From a checkpoint of a small transformer trained on Wikipedia.
Architecture: rotary positions, biases, untied embeddings, attention and MLP in parallel.
MLP neurons of a small language model. Each row is named by its layer, matrix (up: input weights; down: output weights) and neuron, and shows model dimensions 368-463. Each number is 500 + 50 x the weight over its row's rms, rounded and kept within 0 to 999. Numbers have three digits each.
After each neuron's rows, "raises" lists the tokens whose logits its output raises most directly, leaving later layers aside.

L8.up2808:494418475471492426426523386570480533444423537479490526557460516403539525496552534554463489445438542502386494556485531441504378536440524490530472430534534547413460449552491421432545484565542487532539455540509489517479525487493477552490568499545587414465513600517513554472457513590590496447
L8.down2808:527549426474427393438485420602487604460485431493431535465491528501528554475521564487405504499444530503537480478508502408407417588441478523509469432546497470471470503502528450489495428551451656476565563455485595442448567505514492533554529517606502506422497591482506638457462503519547544493
raises: " Revolution", " invasion", " War", " pandemic", " death"

L8.up3478:452532426483467520450524510589461387438459546562513422479558524492487438540510491496533456420418544479356496421501511479566410550454447414521513553474547499493437426525495569485486355486464425462447473443514507429478542479413513598467384630542474533507404520506488427547525566548532564490
L8.down3478:498558373504428455543518466548479526457465519531518478421606519391377434498457556439558498479486513500451496440520450480503451584529476529377538515496418428582437499532560434526605454529526511461538490485380549538537502523493445479524588467499411543506460477487486472538467390556617530599
raises: "ative", "ation", "rated", "ated", "rator"

L8.up3832:509485555448569466544510504536462480467441447505483493450516498465493543476496449532468545445416489521553558555455486498559514486556474423506555463539430499510363511598434487559530520510494526525434470464503431456498508540531467460495616515446489446531465494498405423424447558582517547446
L8.down3832:517489470547452484444481487524461465497502530504477563588523556539492452537521488534530420492519489460440420440599515511418452526471511568463470538493562548473614497446556561452424458524573599480524515518498523544473495499459552498515358515602477538550551468530580570545540426440453450538
raises: " would", " could", " was", " became", " were"

L8.up3662:489519512484578560537518487514528491485364416527513417442419493461494509403517503533476481446468444500504483456437470500586428413573530486393500548377374505476420474542464496486577466519505543571437537542545533360535500501557399494570580478410438507499484578492518471440454486617553535500
L8.down3662:521481476504429419449517514501524524522592518512389556593594360511525454588530497502524497559562552494448553564538535505381487560450485525576481474551626539481558527436512521493433494527503523434499494495519548620466516468459600467463436501568501547468562461500525499589520496449448427508
raises: " took", " became", " remained", " began", " did"

L8.up1382:450450483529519524556535538532489392570470473503571468482505523490521436493538506523540512461496546495484589502398511485585407467455574411508513450523547546473417463483501411491519545517533487535458510527564511503393559421497520560468458540450484513476454611520539484493521502471522443594
L8.down1382:555532534523489492486487541476538475494425504566468551557456504516450502459519515456573447497573595552400481549410464529458434474495514526546514510572517425490494489486437527523519626531488416441558513466423495463502451508502457552396393458483526476487440572477412455470556489418531548541
raises: " providing", " maintain", " creating", " representing", " establish"

L8.up2934:587524535524466411501406371451560569504509509545464474574436542490394516491521550467463450433469533565382512444476553506484481473462555571431513438471427506503503510589513557538501553568550496438418491492448501431478474511570559438513526520580538437457516646461520464539532414480535515643
L8.down2934:509522426522412536460465363447500545446523498467622514494519299503482629485543526553432504562515490487486436515508535484490496492474522441491532454358529452479478488499531534471470439493415537565488469477478542423394467489469507475466543513537420569518521501474577540480527477471501398450
raises: " they", " she", " he", " it", " you"

L8.up307:382451470566427457576467456519487565465446546588521479590419547501350501488603403546536429485509480533375490408494551519500483468453588503453477475424421554454515538409575534458432482543583488551434512542570485459475529485534497537424474481512509419534540567482509519503508474454540507556
L8.down307:520534488607454539585523386504389488467541478408529455566596579474367508510625544462469550495535427399586453448508451491489463547494543489449491557492498460491529489444491502480414567461448550546533420494497513423496485486504494445503541464482475506504540628440663475477539505486483492496
raises: " you", " it", " they", " are", " she"

L8.up3165:478449535509530539476527478564475423444496478478479564494472511486469489495653537522492525466470383499480522470454553468499515427529474502407587527329447511470443482599439346517606536495482463544453459458471475479564539584572425474550548452500528604521480532473523508450504501514485532523
L8.down3165:554506494469526520571503534478523556564504559479477461518518489456511501506436495563555516568490532536502514592554460539452380534484520506559399508698526540452568483389526608460405466505531501465551503562532530516493450471458608544478475496512500385451492452509470460581498476502509421505
raises: " had", " remained", " would", " took", " was"

L8.up837:515496485449541487588477501598552571500594606436512574568536480470578515334501524530448484533553521528451451530566447457512540504540491496461572572436470597464490529514482543579481384537470525448484546500560501527370493490519418580456400478530461556401450572536531507515512554533544404463
L8.down837:507473519509512537466512536390444377521484414524535487407510495520437508622522474441517483457432501503516600490419517574493461517420523515517440431587525399524519462476515411444553641454480432545501445470485457483588491601445549412481610495497559420564555379492469478493513440471443582513
raises: "Film", " studio", "Music", " Studio", " Film"

L8.up2404:570432505560457435489464454518504410520530536478548506450598533564479532584583414465550467480512626521573465513503453515546455498467474507542466501570461577543515479477540360431445531535535427509515525496488489509509548525422613405446436486454538521546470557462632456515550485478461406513
L8.down2404:510514466485451436562542498416538446453666478557497475519461636577476488569508468468531449546536551463516564507465507494452439509443431433581516459624598493486483574465493493411487564444501447489511460498506428529519470449471554505476475541495563501459522567538413558648520511469462439492
raises: " have", " get", " are", " continue", " take"

L8.up2749:491503468516336541415472522550493555432440452596527537517445508494500421496587495452502515408473532571440517385548540503546525482422518462454517492449468606434503360540530513533543459514489489480482437499474490534574511536462474513458447535514500500551381499550521441506557497542510544550
L8.down2749:489534525502437548618536481561517564490555456515509486534495573424493439558647510469668463476458542480536530373538419460483514446457528406395575571438464412513503504473488459588617502474491371502544490479443482528558575511550500556449466525472423512497446471440480534492491558401501436535
raises: "nce", "nt", "ent", "m", "ents"

L8.up553:518507485437556431515490550546491540520500446516540505476457519670490521516502428584539500540519613526558655507353554436531542480529473405540537433500505480470445494567479472566422503470438527485475521477515521522489537523490505485453531461470506550532504495426423446415541584588539451525
L8.down553:510506470566444572518504447481434467447506541480513465542495454318471558459501489517509425422475491466517343452709499525429446519497507625479466528514492524477554428469573540524521518498550504535534529486500520482518450485526545522513481463571492540524486522479627489521487487430501460551
raises: " occurs", " begins", " starts", " is", " occurred"

L8.up378:550499509580485445479448464582573492537520487447482441561450573444563449537433591526507530521518476517501461497526441454426496501444552557496583483486561559492540400407498431445524451500495510446579583529446563509413530480474533553464486559511477524422480494544509545535468500435485375464
L8.down378:493464475465582583435497454450453511504503498564446521494617526504458574475569438557478480490528470479498476464534588551527554436566512422554457524465483528501451552532508553468524512575499498576368473481510436564478467442491484488604586469515487556568472411515518441533531429506479585561
raises: " respectively", ".", " .", ")", " etc"

L8.up2804:497448447536500504478498520512498488580536595456420579456452558544491513412544538514501578486387551588533570546531583412579600535465521498430493407518463487437369493484478534562545581447541459623491545482517472465500583468506411538598508489558541481550488570537473481471466485448493470442
L8.down2804:461529549541428455609611471430575520551529507542397504578478562528378479484500549538524486537548614508624454562489537502546476464548563490510435416581534522413415527438540558428532506515499531450494449538528478425427407455507559579463507528404541443502376462504465483427478448462518528580
raises: " having", " providing", " being", " serving", " taking"

L8.up1986:502420574548543497565493430569505489424512610586530446520420569469468529508476436425461491523451508555414515585553523558504529454459499527449472520543528476471472537562436585529450522552418488530451362489447459496487512463466550505521572428569538534451457572356474489557496409556522485492
L8.down1986:501492499475470468513408492425591563573517560541465511506511640572459561443462488514530434584509604650525580479511495506481633408470435487449500566526403497496486625515490548470543535532442484474430467563432544605488469483481534566572494541524564430551523566417462500547582541460561526479
raises: " alongside", " until", " since", " throughout", " however"

L8.up1582:561482518506477516608430496459534530497495553548535453545534577454498519448512518551552408489467596448450514599574503428525513464464511560534500448486486507482533472413427523462441445487504439596486474455541442494398469487435536436459458541452477425549464541463513547482483457606510498504
L8.down1582:481402505499463424549540476531566438442609441534613497493534580493543414554520480541531545588433560421574539568502446509496492503452512473560530494516476465491521545396558473453431522467473513482451452490556497611575497498498579585447545640635492523472526512470516492541494498484462520491
raises: " take", " continue", " have", " run", " operate"

L8.up2277:537449626498507480487561510491486367465449453561523512493503535450561376546529451485513510411408507517528478521495572542548545519512543555498445447522500536514486465545513458511506443537501491557507288437507527469429471459479429467471549451470474527449556437562482420431435503532513497485
L8.down2277:490406610455516519482501569499490417534506474569493477507498463433505389565489459476468446446514615496427572570464602494521511483512447468459454449542488528529424531486452470566453582513533431485442511447422525487521542446437445527471497412586431434538530529466491478496441482559452511461
raises: " title", " script", " version", " language", " words"

L8.up3861:522548628530483492476502537535580535591444484515514520545458533504475478524411513577531531554393564541506463478523504562572519500390517587529407486488495556498543458459502455509459477530509456632454464516461419545464491447549484591470535551428497484512487469495596401449570510489533449560
L8.down3861:377468436446504489444459436492551550397468512537466542437516537463484516656574481490464534454505501491660484526564447490464482580539468484478531561461526480456552480496457485526493579399505585473468525503548492472478507467381467435597494522553558535481513523451512594560525458547480509480
raises: " award", " Medal", " Award", " medal", " Trophy"

L8.up2049:598544618474491553528541579509587437449428513555488501545597584403515427527529475631556479573513560525441458484565460477610483459522528596487494562515449552491492461519486445428525499526483424528489439524589394464492508507568594528465497505430617510507496442492481503536511534448488450537
L8.down2049:441565452490512482505554500461469579452586496478353550497474444577476515486434545453436529510438480530538577416449526482447515529396528391525534483462510409511521462533570502495471523411456596528483553487413632448505481529504463493528538559588450487535548564526493430445513458541517509464
raises: " awards", " Award", " award", " Prize", " Medal"

L8.up3220:509465544525476580531496555536581539383510623514456437460422552461548411528596461446506437480483547402545536495554501502496515494328504509492539472494463454452481516527510485490562472548551479582412466525515522409469497483520531581425484581633498552473539477512479394456441474584647556521
L8.down3220:565450480512486488534599499414585517509459545571459449396492580442495499485491546504498461528453541512463525509498404460552505449516598497504467597485561490481489437464482480503562462554404430544517450472491488489505513465512497543582403496476501534457478488519436428447446530422491429568
raises: "bl", "ple", "po", "ox", "ble"

L8.up200:417495483497554476442503484537482456510384505511532515481421486460520533400467520480557478465487393515572476533449562540607434484534533545448475533380474435457484486562408524555530421508511539549450449528496445459591542518451447518499513428462390626448468473540496460496452547568511488505
L8.down200:564470486518379529516523471479517513470607527524474475556552471515465476560529461524461466502499604537454543577484392502408489541440548452558473487600551564526502463432628519404473549491476377478527516497528505625396346494512531453489481525524585416461488558495518554542536533427500484526
raises: " served", " competed", " earned", " worked", " became"

L8.up143:559482488510475436472502430531502528496546541602568497618451585489478556499521472478539451501479443504406461486531460465478472541433515541478466483572540602482583562419448524410487556531540469559496432510485483516424465425497469463448459493525542479526512522523544499527508436527500491565
L8.down143:479414466558451536560522408465537507511525486558585506523441586600482430506540476497524458547449458493455553418554501540475534487466516563593486480571574460516560521521568502457462520524525479542529533547487399534487482480430493575540516566584542531506599482532528475539577542487501487569
raises: " appeared", " became", " came", " has", " meet"

L8.up455:546491511529393475473545552499538518600518518585487538545513499445563406466472464435450484532565527469540542463446475445476436523541537615592499550616483520471563482468536527463484512475559458418513456581520579553452438463394517467420521513472537469435485464491478546495431512442521445558
L8.down455:555436479518583542561515481598484478435505408455502430388481494468351562525494450561549570436416415465515473551545529486552522493575483363431522470350493448564482508478505496501433485517500544553476528486472437430498530562579428519533537434431432512483574484459504437408531437469499563568
raises: " this", " them", " it", " these", " they"

L8.up1641:483548569468478447484419525551482474557573520579645471562537574467586570518496508560606440491480595445473430600490468547459462525499508528442354502562461487476567488404423486478476513508509479540537489498499455453493562404443518418470500571555555513566471551500522497483502511495462490535
L8.down1641:511398460489400478523528478504514550513605547506577627499556611587466459493518475396551534603581549526433611467550464448523489471516468471540547536556503526583563574521626563496528517538620421516490519544439470522557484489461523559506416540533538439537441575491488590554516571446443422512
raises: " plays", " has", " acts", " became", " debut"

L8.up274:554547567422560494593452469655448481530528554441488539394478493586623620431469488566464491441440509504533512579410486456591542475508508509561515510553472480473428463586416485624559489525493522522632538493464554540477552506583427460502599415449415512495501477419540469433455518521546493470
L8.down274:416462422561492514548549527428522545375488460543456463598506594390397472523549463487533499496552479543521454451623551536470459507470501506478458519480523566466580502455560567358420498468517537450401460459558466541532496439406530543493364535562570519521548515556439578568453439500468488515
raises: " occurred", " appeared", " was", " came", " arrived"

L8.up2057:436488525468530546480516510577484463574446449473456647432504589556565484471484510573493414500438456492490505482420513475593554483557479461506551466463448523492458470560499390537594501558543364515470453455468473566540535542565468421520593435360513538508549462463417470359502483586493502546
L8.down2057:510483466514452483558433455470557497437487496543517366574497441440488437509522532521518516457556547539504512513633461534435385532450529494424451497527537503411529495451534590482436540454460671511491531515449529475513467439412553530531405576600517536518506546547484481576491522457444493481
raises: " appeared", " was", " remained", " came", " has"

L8.up1859:554508535499505499593488471494504488506446527519508419453483536559461468498465548452476612506516558554499543419515459455521391450473620444471490383536462534444500496485514493484557534443503423525453544528505513388450490441480581585424552536498549440468454564546450525489478556487557499519
L8.down1859:451460498508503533599548502535492561494455541528510448480430535556439474421421464468523531479563582515530501544497492524624434462595535444469479421539503548379519522523531499497551533556475456497542511572465512413524453474481525579509512468455509526434438457473434457452508444508521508556
raises: " providing", " making", " giving", " representing", " serving"